MLP neurons of a small language model. Each row is named by its layer, matrix (up: input weights) and neuron, and shows model dimensions 32-127. Each number is 200 + 20 x the weight over its row's rms, rounded and kept within 0 to 999.
A block is one neuron, or neurons of one layer that tend to fire together. Before each block is what it responds to, as a language model described it from the Wikipedia text at the highest values.

Description: Word-initial pieces that look like function words but begin longer words, such as the(sis), the(me), de(cade), de(mo); weaker on ordinary "the", possessive apostrophes and table pipes.
L9.up50,202,179,170,180,227,172,208,187,198,224,204,193,181,188,163,180,164,165,206,219,202,228,186,197,190,201,214,206,141,182,219,181,188,161,187,192,195,193,191,204,182,167,151,200,195,194,215,178,216,212,171,169,186,219,197,194,253,223,198,240,206,200,226,215,213,165,203,203,208,193,205,234,185,203,258,203,197,181,208,203,203,186,209,164,206,222,214,213,222,195,200,198,198,194,219,201
L9.up271,176,197,177,214,213,158,205,156,189,188,226,195,196,226,163,210,209,151,204,239,185,237,180,206,185,177,206,191,202,199,211,171,175,224,199,210,191,230,190,194,178,215,197,209,210,213,203,198,219,230,174,199,189,199,256,193,204,201,187,214,202,204,204,207,207,203,178,205,166,189,201,240,236,204,197,228,215,220,220,188,212,184,211,209,207,200,221,214,186,204,165,220,169,223,221,225

Description: Second piece of a word split after a short capitalized start, mostly in names and titles, such as A+id, U+ed+a, A+st+apchuk.
L4.up18,194,163,233,192,199,196,213,205,198,212,178,242,204,165,181,149,194,220,212,194,205,203,192,216,192,139,233,203,192,211,185,177,189,210,201,210,242,195,171,193,169,150,189,206,217,171,200,191,208,216,220,208,175,207,180,188,189,176,214,257,144,187,216,199,195,205,186,176,202,206,189,210,201,179,212,190,188,223,211,203,209,210,196,181,205,199,213,204,230,204,246,187,224,191,202,192
L4.up107,204,194,216,170,209,221,199,200,194,195,209,205,202,195,187,201,195,246,204,217,193,201,202,175,187,209,225,212,200,174,203,206,186,214,190,196,194,190,163,142,230,220,212,204,161,175,191,206,216,222,210,184,198,216,184,192,168,170,219,225,168,175,208,213,203,224,181,222,206,207,184,193,172,215,199,184,188,246,209,184,248,193,247,179,200,204,194,228,234,189,210,173,215,228,222,194
L4.up241,192,189,214,221,215,254,212,204,180,200,217,180,180,192,164,205,237,206,193,188,203,170,189,187,221,163,166,210,167,186,143,172,173,221,201,212,206,203,170,185,220,193,201,172,170,185,213,208,177,201,194,177,159,205,204,190,191,190,179,216,174,194,209,209,201,199,181,192,185,203,206,222,186,182,189,212,211,226,212,182,242,204,207,194,188,180,215,186,188,226,171,204,214,228,234,203
L4.up302,197,207,230,201,216,232,199,189,167,210,189,207,166,195,203,171,176,258,174,193,203,206,186,227,224,184,214,215,180,207,212,220,196,194,180,191,201,221,170,236,204,169,197,187,169,182,238,177,182,182,206,186,209,168,229,218,199,176,202,167,173,193,196,226,201,201,188,174,205,196,198,190,221,206,163,216,192,233,206,215,259,212,178,216,186,189,205,177,218,227,208,244,211,202,248,192

Description: Mostly "of" right after one, some or a number in partitive phrases (one of eight suburbs, nine of the band's, some of), plus scattered mid-word fragments and nouns following "the"/"a" (ex-pi-red, pro-portion, sort).
L7.up65,225,219,198,199,200,201,213,198,190,201,178,197,191,209,199,175,190,218,177,207,216,248,198,227,223,182,234,176,191,177,202,184,212,235,203,151,215,210,209,237,213,172,183,210,167,218,208,167,235,196,179,178,205,190,219,207,237,187,218,171,177,186,213,201,208,182,228,201,211,194,181,193,229,195,224,192,202,179,212,186,203,174,195,199,226,174,230,234,211,202,195,187,197,175,192,175
L7.up70,220,217,223,193,219,187,204,230,208,182,207,189,212,230,170,210,203,161,192,194,187,223,193,164,215,173,226,189,193,202,165,215,195,182,175,185,215,231,185,192,154,164,190,193,225,217,204,180,212,232,219,195,201,186,230,191,214,221,200,210,180,244,207,208,193,205,211,205,191,173,189,180,233,214,210,277,218,187,221,190,200,164,201,183,200,210,239,157,186,230,200,183,190,191,208,207
L7.up77,186,198,211,170,207,224,210,200,198,216,205,198,209,182,216,213,188,229,173,214,187,214,183,225,265,161,225,192,162,200,187,203,218,233,201,157,215,183,204,245,191,186,193,196,192,162,207,207,175,206,224,189,175,190,196,233,242,181,204,180,164,203,221,207,203,234,182,173,211,191,191,173,217,213,187,201,206,194,225,176,232,206,200,215,182,214,216,193,217,220,194,213,212,187,224,179
L7.up117,201,189,178,226,186,204,222,245,205,194,200,177,178,193,184,246,203,205,156,181,192,229,186,208,199,165,222,197,195,180,180,172,194,203,181,202,183,196,203,183,200,224,180,184,196,216,175,191,219,206,212,173,166,172,193,204,179,185,184,190,205,194,209,231,219,209,198,217,213,204,174,228,215,197,197,195,194,202,188,211,212,177,213,235,199,197,190,190,171,224,198,244,187,216,218,173
L7.up217,187,184,186,188,211,215,207,162,199,177,207,182,187,218,185,199,198,214,194,236,200,240,212,199,193,171,250,190,223,205,227,235,216,243,185,217,199,224,203,201,148,178,204,190,160,215,225,148,183,217,195,190,207,209,213,212,198,219,185,211,202,190,202,212,164,198,201,199,157,190,188,178,222,255,213,201,194,223,226,209,229,212,228,200,209,157,195,229,174,216,191,223,185,207,219,184
L7.up229,201,178,199,216,218,191,198,219,164,170,216,192,213,197,139,239,192,192,176,196,221,210,195,195,196,183,204,215,191,187,186,216,195,227,210,212,206,207,159,217,183,194,190,188,193,187,209,237,221,174,165,226,211,156,215,181,233,208,172,203,192,242,198,196,205,199,217,237,206,213,197,213,240,194,203,231,195,239,225,157,214,205,186,173,207,201,205,206,207,215,195,185,198,196,214,220
L7.up235,221,203,212,203,200,181,214,174,186,211,203,200,194,220,182,187,213,191,197,237,185,220,203,207,221,146,227,198,207,184,149,215,148,211,200,174,210,216,160,191,177,206,182,186,195,184,248,200,235,211,218,164,160,197,216,200,227,220,218,219,205,212,213,188,173,221,218,180,201,166,179,193,204,219,223,209,202,248,213,173,220,170,218,183,237,184,201,208,207,226,208,202,196,172,198,224
L7.up341,207,196,175,150,210,181,212,193,177,201,220,210,169,186,191,217,216,193,199,198,214,221,185,180,200,180,217,220,195,214,195,212,208,242,218,200,188,200,185,186,203,166,182,210,215,226,174,160,197,210,217,179,183,166,208,210,229,186,196,213,218,174,204,203,206,217,181,206,188,178,190,211,233,219,207,223,205,208,198,205,212,169,203,209,201,204,201,221,197,208,188,208,159,168,184,173

Description: Nouns naming media works, often after a year (1983 film, album, songs), plus separators in discography chart tables (|, ;, —).
L4.up122,199,194,205,207,208,193,224,172,169,194,223,165,183,232,170,212,224,195,198,201,193,178,175,201,220,181,203,206,215,236,172,206,170,222,207,190,223,210,197,161,153,207,231,141,205,186,257,195,189,228,189,197,159,182,173,193,179,203,189,181,153,179,211,224,191,233,166,202,177,171,206,186,203,185,233,195,222,183,207,182,225,202,194,217,188,185,208,187,211,225,185,227,195,183,203,194
L4.up143,193,222,180,215,216,198,220,172,195,166,210,173,180,180,162,239,185,212,178,249,229,210,189,220,185,200,229,209,212,191,221,242,201,172,211,159,185,194,227,154,197,228,214,214,222,175,231,216,202,224,184,190,215,201,199,177,193,213,211,195,192,180,219,204,218,198,185,215,213,197,219,214,172,211,188,182,208,198,212,224,171,196,254,185,193,206,202,206,216,193,199,227,173,182,181,159
L4.up320,216,148,202,206,209,190,216,202,206,215,212,188,194,221,158,202,201,210,192,229,223,191,173,233,209,176,189,182,206,227,199,196,202,176,189,196,169,187,198,181,141,205,204,169,220,201,216,210,196,224,213,195,194,185,218,166,211,193,212,215,208,183,239,206,218,190,204,189,184,192,210,196,177,164,200,220,244,199,198,210,202,247,180,182,177,217,230,209,227,174,234,204,197,172,204,196
L4.up381,195,171,213,196,219,220,187,224,192,204,198,184,198,231,208,166,199,217,165,230,195,212,168,208,232,222,191,183,223,171,199,183,175,202,191,166,229,226,205,203,191,181,202,191,191,227,245,217,183,233,217,200,173,203,198,204,228,252,218,200,194,185,193,191,183,212,192,199,176,178,196,185,188,193,210,212,208,173,204,202,190,173,187,186,178,211,195,160,228,216,211,204,211,181,238,201

Description: Fires on "of" right after a quantity word in partitive phrases, such as most of, some of, several of, one of; also weakly on "all"/"Al" fragments and "than".
L9.up261,223,187,202,162,191,173,191,201,197,224,215,212,181,196,206,190,201,205,187,209,211,197,191,178,236,198,220,226,223,164,186,211,192,242,193,209,184,206,218,177,164,193,181,212,182,208,166,204,226,200,206,198,184,211,205,202,181,169,209,197,212,207,192,200,191,185,169,183,217,224,218,185,221,184,215,210,179,241,167,199,224,196,227,176,250,187,184,202,213,215,194,211,189,163,198,195
L9.up351,213,190,214,209,227,194,213,211,225,185,235,198,201,168,195,194,214,212,175,176,175,220,140,216,193,211,219,204,212,189,194,205,191,216,180,199,176,190,217,240,190,206,207,179,222,209,169,188,236,228,215,187,177,191,202,195,201,212,199,197,233,208,205,208,213,196,158,211,215,192,231,240,204,243,199,200,238,208,172,224,185,197,194,191,206,190,163,206,234,198,201,205,176,201,177,226